python train.py --head_dim=32 --rope_base=10000.0 --seq_len=512
MLP neurons of a small language model. Each row is named by its layer, matrix (gate and up: input weights; down: output weights) and neuron, and shows model dimensions 48-143. Each number is 128 + 24 x the weight over its row's rms, rounded and kept within 0 to 255. A neuron's up and down rows have the sign that makes its largest values positive.
Before each neuron's rows, "fires before" lists the tokens most often just after its 100 highest values on Wikipedia text that the model never trained on; "fires after" lists the tokens most often just before its 100 highest values on Wikipedia text that the model never trained on. A number after a token or word is its count.

fires before: "===" 20, "=" 12, "==" 10, "|" 8, "i" 4, "M" 4
fires after: "\n" 76, "mp" 4
L5.gate480 [137  74 122 122 114 139 133 120 124 137 150 122 116 115 139 131 118 142  67 139 129 103 129  97 142 142 137 168 151 108  91 115 109 113 159 130 122  60  98 153 128 184 124 151 133  99  86 149 119 142 106  76 167 134  96  81 127 103 112  92 140 167  83 130 134 126 133 150 121 168 160 151 142 176  91 121 124 109 116 139  99 101 130 117 139 153 121 162 135 163 155 102 105  98 134 122]
L5.up480 [ 91 157 129 152 137 107 116 111 122 148  90 127 162 140 109 130 152 139 132 104 127 174 171 118 128 172 142 104  99 134 131 144 150 145 141 161 153 149 112 120 134 151 141  94 115 132 137 104 101 167 142 114  95  94 136  60 172 123 125 149 132 125 132 134 117 148  94 145 174 188 121 135 146 145 164 111 139 120 114 105  98 115 130 105 111 104 139 140 131 127  87 118 100 147 105  83]
L5.down480 [115 162 127 142 123 113 111 113 138 116 133 145 132 164 149 146  92  96 103 156 121 138 160 150 139 150 164 120 124 107 105 131 140 111 122 144 136 156 150 150 131 132 129 119 165 106 114 150  85 132 112 131 164 119 149 103 176 113  98 158 163 126 136 118 130 136 120 119 149 129 114 165 164 136 129  88 144 107  90  88 152 120 188 128 119 129 110 137 113 146  90 124 134 139 119 109]

fires before: "al" 25, "ia" 13, "y" 9, "ative" 7, "s" 5
fires after: "er" 11, "or" 10, "ult" 9, "ist" 7, "at" 7, "ct" 6
L8.gate140 [109 125 150 110 125 128 131 160 139 132 113 112 105 117 131 119 161 156 118 147 130 149 148 115 128 162 124 118 114 120  84 120 112 151 104 123 156 134  82 153 145 153 109 134 138 106  95 182 124 128 146  94 172 119 128 144 113 109 138 106 121  96 179 153 111 120 157 101 141  96 141 122 130 116 119 106 131 150 191 130 154  83 158 173 129 148 118 136 140  94 161  95 152 139 113  99]
L8.up140 [185 147 132 118 176 145 109 132 115 112  93 127 116 141 149 115 131 108 109 175 103 160 130 104 135 158  90 129 157 127 126 150 126 161  92 156 114 117 139  95 150 160 127 129 132 102 133 124 126 116 122  70 136 136 117 175 109 116  91 144 139 132 139 117 145 138 181 100 155 127 149 154 169 106  83 153 118 132 148 129 124 149 105 146 118 127 125 101 116  61 150 162 137 168 111 149]
L8.down140 [175 139 142 117 121 183 105 130 150 100 138 129  89 166 150  96 116 126 108 110 109 123  95 117 172 128 138 123 128  99 115 128 104  93 126 153 120 123 125 139 122 108 128 135 119  81 150 121 165 124 149 121 124 146 112 168 149 141 112 125 117 120 151 122 159 108 156  95 110 157 128 128 166 110 140 111 149 137 130 134 104 104 139 149 116 165 156 101  79 148 136 150 114 122 155 155]

fires before: "se" 17, "li" 9, "d" 8, "e" 6, "mar" 5, "ip" 5
fires after: " P" 16, " Ch" 15, " K" 10, " F" 6, "Ch" 5
L5.gate166 [140 116 109 119 142 140 130 132  72 144  95 105 130  95 104 148 105 132 110 100  83 100 120 162 143 110  86 133 155 138 179 129 111 121 142 119 101 109 136 163 126 111 141  94 133  86 131 135 102 113 168 128 142 129 118  88 147  82 130 129 144 121 123 152 142 158 173 136 104  99 135  75 147 140 131 123 100 105 121 177 100 122 159 158 138 113 121  86 108 154 160 136 130 170 170 142]
L5.up166 [106 122 158 133 103 147 126  94 129 127 113 114 162  95 125 143 128  62 170 115 116 138 101 140 129 121 106 112 121 115 144 136 135 104 145 133 108 144 142 101 145 149 123 146 124 110 167 143  84 112  99 131 154 133 134 133 149 128 113 118 119  90 121 193 145 126 143 125 164 115 140 147 109  82 105 119 127 152 129 131 140 131 173 147 110 130 122 120 148 103 132 102 116 124  96 136]
L5.down166 [140 112 130 133  99 156 117 137 141 112 142 163 143 124 116 122 146  88 149 109 126 115  95  97 118 129 112 104 144 126 159 115 137  82 144 120 158 158 137 108 126  86 127 140  99  69 152 102 103 139 120 113 171 127  75 137 114 129 112 149 135 124  78 141 119  85 135  75  61 124 154 124 133  78 161 123 161 146 135  72  94 139 121 151 174 136 104 139  90  88 156 101 118 123 136 118]

fires before: " |" 34, "N" 13, "r" 4, "in" 4
fires after: " M" 14, " H" 13, " D" 13, "ol" 4, " F" 4, "ri" 4
L5.gate293 [104 118 130 171 127 111 111 120  66 148 136 111 108 150 118 165  93 117 147 136 104  68  72 123 136  97 133 104 196 137 104 121  72 137 131 142 148 125 115 120 144 139 108 173 123  90 129 136 110 121 117 171 119 115 147 104 141 119 114 141  91 109 107 111  90 124  88 129 148 126  72 122 106  93 105 107 108 105 161 181 144 149 119 127 137 112 153 131 119 132 149 113 117 174 102 134]
L5.up293 [134 141 151 103  85 114 118 152 119 109 175 111 141 146 132 129 141 144 144 124 110 145 122 118 161 106 160 148 149  88  64 115 142 154 102  94 136 172 101 170 114 133 107 154 157 142 150 127 145 117 141  79 133 143 135 166  97 112  97  96 127  91 104 112 133 101 159 142 147 113 111 153  98 111  84 160 179 121 156 118 136  81 161 119 119 149 141 113 132 119  93 131 146 170 113 136]
L5.down293 [ 93 157 145 134 118  84 128 176 118  95 151 151 112 101 115 137 127 113 126 118  90 138  91 147 121 131  95 129 118  91 117 150  99 121 174 109 129 104 127 127 104 136 156 123 149  89 158 156 118 148 196 130 122  96 126 145 148 134 127 100 156 126 158 144 121 131 122 125 126 130 131 101 113 128 106  91 144 161 134 102 129 141 141 101 104 115 105 128 137 107 121 144 125 118 139 111]

fires before: "==" 29, "=" 7, "===" 7, "ary" 6, "M" 4
fires after: "\n" 75, "ent" 6
L6.gate190 [ 81 131 153 124 141 142 108 118  72 144 122 104 121 100 157 144  95 156 119 160 148 109 164 138  91 137 122  98 151 138 130 144 127 111 171 138 102 109 108 122 101 125 127 105  83 100 143 122  88 149  73 118 106 119 110 118 116 127 114 141 136 130 125 145 121 124 133 163 165 150 150 127 171 127 125 123 144 140 117 118 121 128 137 135 145  83 140 127 132 164 132 141 125 196 105  89]
L6.up190 [167  94 129 113 131 115 115 111 138  97 117 128 136 113 188 182 145 118 128 174 115 133 147 133 121 121 115 134  92 115 133 134 136  86 158  89 154 101  81  82 102 136 144 121 133 123 124  88 122 126 111 126 132 149  89 108 101 170 116 145 139 105 126 122  97 123 105 144 199  95 138 122 107 128 146 158 128 129 150 123 151 111 121 199 166 100 141 131 120 110 202 140 142 138 158 119]
L6.down190 [159 128 156 129 144 111 117 141 142 119 174 124 118 131 137 144 164 145  80 114  85 142 139 113 126 172 156 135 118 112 100 114 132 138 114 149 101  83 149 115 130 129 132 121 144 173 137 157 133  98 123 126 116  91 134 163  92 142 100 127 126 133 133 120 142 100 134 142 101  83 150 130 127 145 151 102 127 160 125 160 161 102 125 104 129 134  99 125 114 116  88 100  95 109 147 176]

fires before: "le" 12, "t" 9, "on" 9, "o" 8, "ly" 7, "ci" 5
fires after: "s" 49, " S" 15, " An" 11, "S" 8
L8.gate62 [163 104 152 113 154 114 189 125 166 144  99  95 142 151  95  97 117 126 136 103 134 110  93 162 173 129 145 150 105 165  94 123 118 119 105 116 146 143 154 118 108 131 155 101 102 134  88 133 123 145 107 120 142 113 145 137 123 137 178  91 127 128 126  97 142 116 143 143 122 140 125 107 160 120 184 110 130 138 106 133 123 115 107 140 141 135 148 102 107 143 124  97 142 154 159 112]
L8.up62 [127 108 157 124  97 105 133 168 138 162 125 136 110 143 145 139 128 166  72 130 130 104 120 119 139  91 163 102 117 133  92 115 162 135 135 108  89 132 105 163 143 104 131 108 157 168 117 137 119 112 104 133 147 122 120  80 105 145 118 130 125 111 100 141  92 128 153 110 110 158 143 136 101 143 103 138 169 156 118 110 117 173 170 144 109 138 149 114 143  81  90  86 114 135 133  92]
L8.down62 [175 144 141 126 168 154 128 145 165 108 145 105 167 128 113 110 119 137  99 100 139  88  73 160 105 156 156 177  81 196 151 130 125 124 130 101 102 110 140 138  93 130 151  97 129 117 122 148 106 141 156 136 139 123  94 151 120 101 150 131 156 120 176  81 132 113 127 116 177  81 185 125 108 147 105 132  88 117 119 168 107 105 120 152 137 159 133 123 143 129 108 163 106 146 184 160]

fires before: " |" 24, ")" 13, ":" 11, "–20" 11, ")." 11, "–19" 10
fires after: " 19" 20, " (19" 19, "20" 14, "|" 14, "-" 9, " (18" 9
L6.gate468 [120 166 117 136  95  90 119 161 105  96  83 111 114 134 150 136 104 134  41 151 106 143 114 124  93  83  71 146 122  85 129 121 111 138 130 117 146 142 132 145 122 106 121 116 143 128 106 126  90 100 151 147 141  97 104  98 144 146 104  96 143 147 162 150  82 137 136 140 126 129 143 116 108 108  61 128 102 103 104 150  90 146 127 136 177  90 133 122  98 101 144 119 116 121 140 131]
L6.up468 [157 107 138 144 126 139 131 121 118  81 182  81 131 162  71 174 147 155  89 147 118 105 131 155 128 135 106 154 164 111 148 158 131 138 113 151 113 137 112 148 150 116 132 158  93 160 117 158 127  86 133 133  94 113 148 133 172 148  89  95  76 128 133  91 147 163 115 124 135 157 117 107 108 107 139 121  65 120 111  97 119 149 133 130 149  79  97  88 154 128 102 147 127 125 119 124]
L6.down468 [169 148 167 172  80 109 147 131  91  87 142 107 142 141 107 141 158 142  77 138 125 143 123 123 158 117 134 143 143  93 116 138 142 130 132 134 122 112 119 159 125 133 144 135  98 157 110  99 131 141 112 123 101 163 104 123 145 101 148  94 111 111 147  98 139 100 161 135 115 120 125 117 120 137 175 121  78 104 134 118 114  94 154 137 134 144 103 122 156 149 107 146 147 170  97 110]

fires before: "," 29, "." 17, ")" 6, "\n" 5, " |" 5, " and" 4
fires after: " 19" 60, " 18" 11, " 15" 7
L8.gate556 [ 97 151 136 103 136 129 150 194 144 100 108 127 109 151 123 129 149 167 105 178 103 162 131 159 153 101 131 136 127 122 148 156 110 132 129 126 127 102 131 139 117 163 120 105 118 119 150 157  93 125 126 106 142 137 132 131 140 147 116 151 143 149 138 119 143 110 154 114  87 129 141 154 152 174  76  94 125 106 114 117 103 118 141 124 148 179 138 120 124 179 153 107 137 145  96 188]
L8.up556 [133 134 110 117 136 109 153 104  93 175 128 143 117 130 106 129 184 128 152 127 111 131 160 156  93 116 124 181 124 169 141 190 135  63 112 131 132 126 128  80  77  96 148 117 117 111 116 129 135 145 124 153 115 118 169  98 110 108 151  67 131 123 152 123 169 163  94 147  97 130 108 134 167 134 129 134 105 123 118 161 105 114 111 166 122 102 146 127 161 129 117  84 111 134 130 113]
L8.down556 [137 155 144 134 101 144  97 150 118  92 116  89 102 183 154 134 141 137 158 116 119  90 116 132 146 144 161 144 124 115 136  88 158  91 135 108  92 147 144 139 149 121 151 116 104 121 123 135 119 166 128 119 161 134 121 153 101 147 168 132 114 100  97  89 164 137 102 103 101 111 142 127 146  93  95 141 121  66 167 122 130 106 111 107 129  67 129 157 137  70  94 120 143 110 112 131]

fires before: "it" 41, "ru" 8, "ct" 7, "ant" 6, "op" 5
fires after: " Con" 17, " In" 16, " con" 10, " ex" 8, " de" 8, " sub" 7
L8.gate615 [115 100  86 145 150  82 118 129 148 104  86 110 176 157 134 178 111 134 148 106 109 152 114 153 120 103 135 152 134 148  85  97 151 132 116 127 170 121 109 145 105 133  82 140 137 132 148 105  91 108 147 146 109 163 119  95 175 101 119 100 154 150 160  99 119 153 130 149 149 145 108 141 130 145  78 118  80 106 118 125 145 120 156 145 128 126  97 135 124 141 122 151 105 165 180 166]
L8.up615 [149 103 150 180  98 110 122 118  93 190 124 147 128 118  86 108 130 104 133 132  83 136 153 133 122 126 127 139  90 139 123 159 149 157 120 118 157 105 127 149  98 164 126 167 122 141 139 139 143 143 111 153 141 169 154 134 110 113 191 144 105 174 118 176 162 175 174 162 149 136 118 143 122 145 103 163 124 128 137 105 112 147 126 115 146 123 100 131 136 158 155 132 123 125 140 140]
L8.down615 [112 141 168 137  91 166 127 179 125 142 107 140 134 153 143  91 126 107 145 166 139 111 147 110 119 111 140  65 113 115 128 147 112 131  99 123 106 123 162 110 151  96  95 105 142 138 142 171 104 106 110 120 125  92  92 117 124  98 131 137 145 134 114 125 130 168 156  85 131 150 137 130  92 150 115 147 131 103 113 141 129 129 160 159 132 114 107  67 164 111 140 110 138 145  45  46]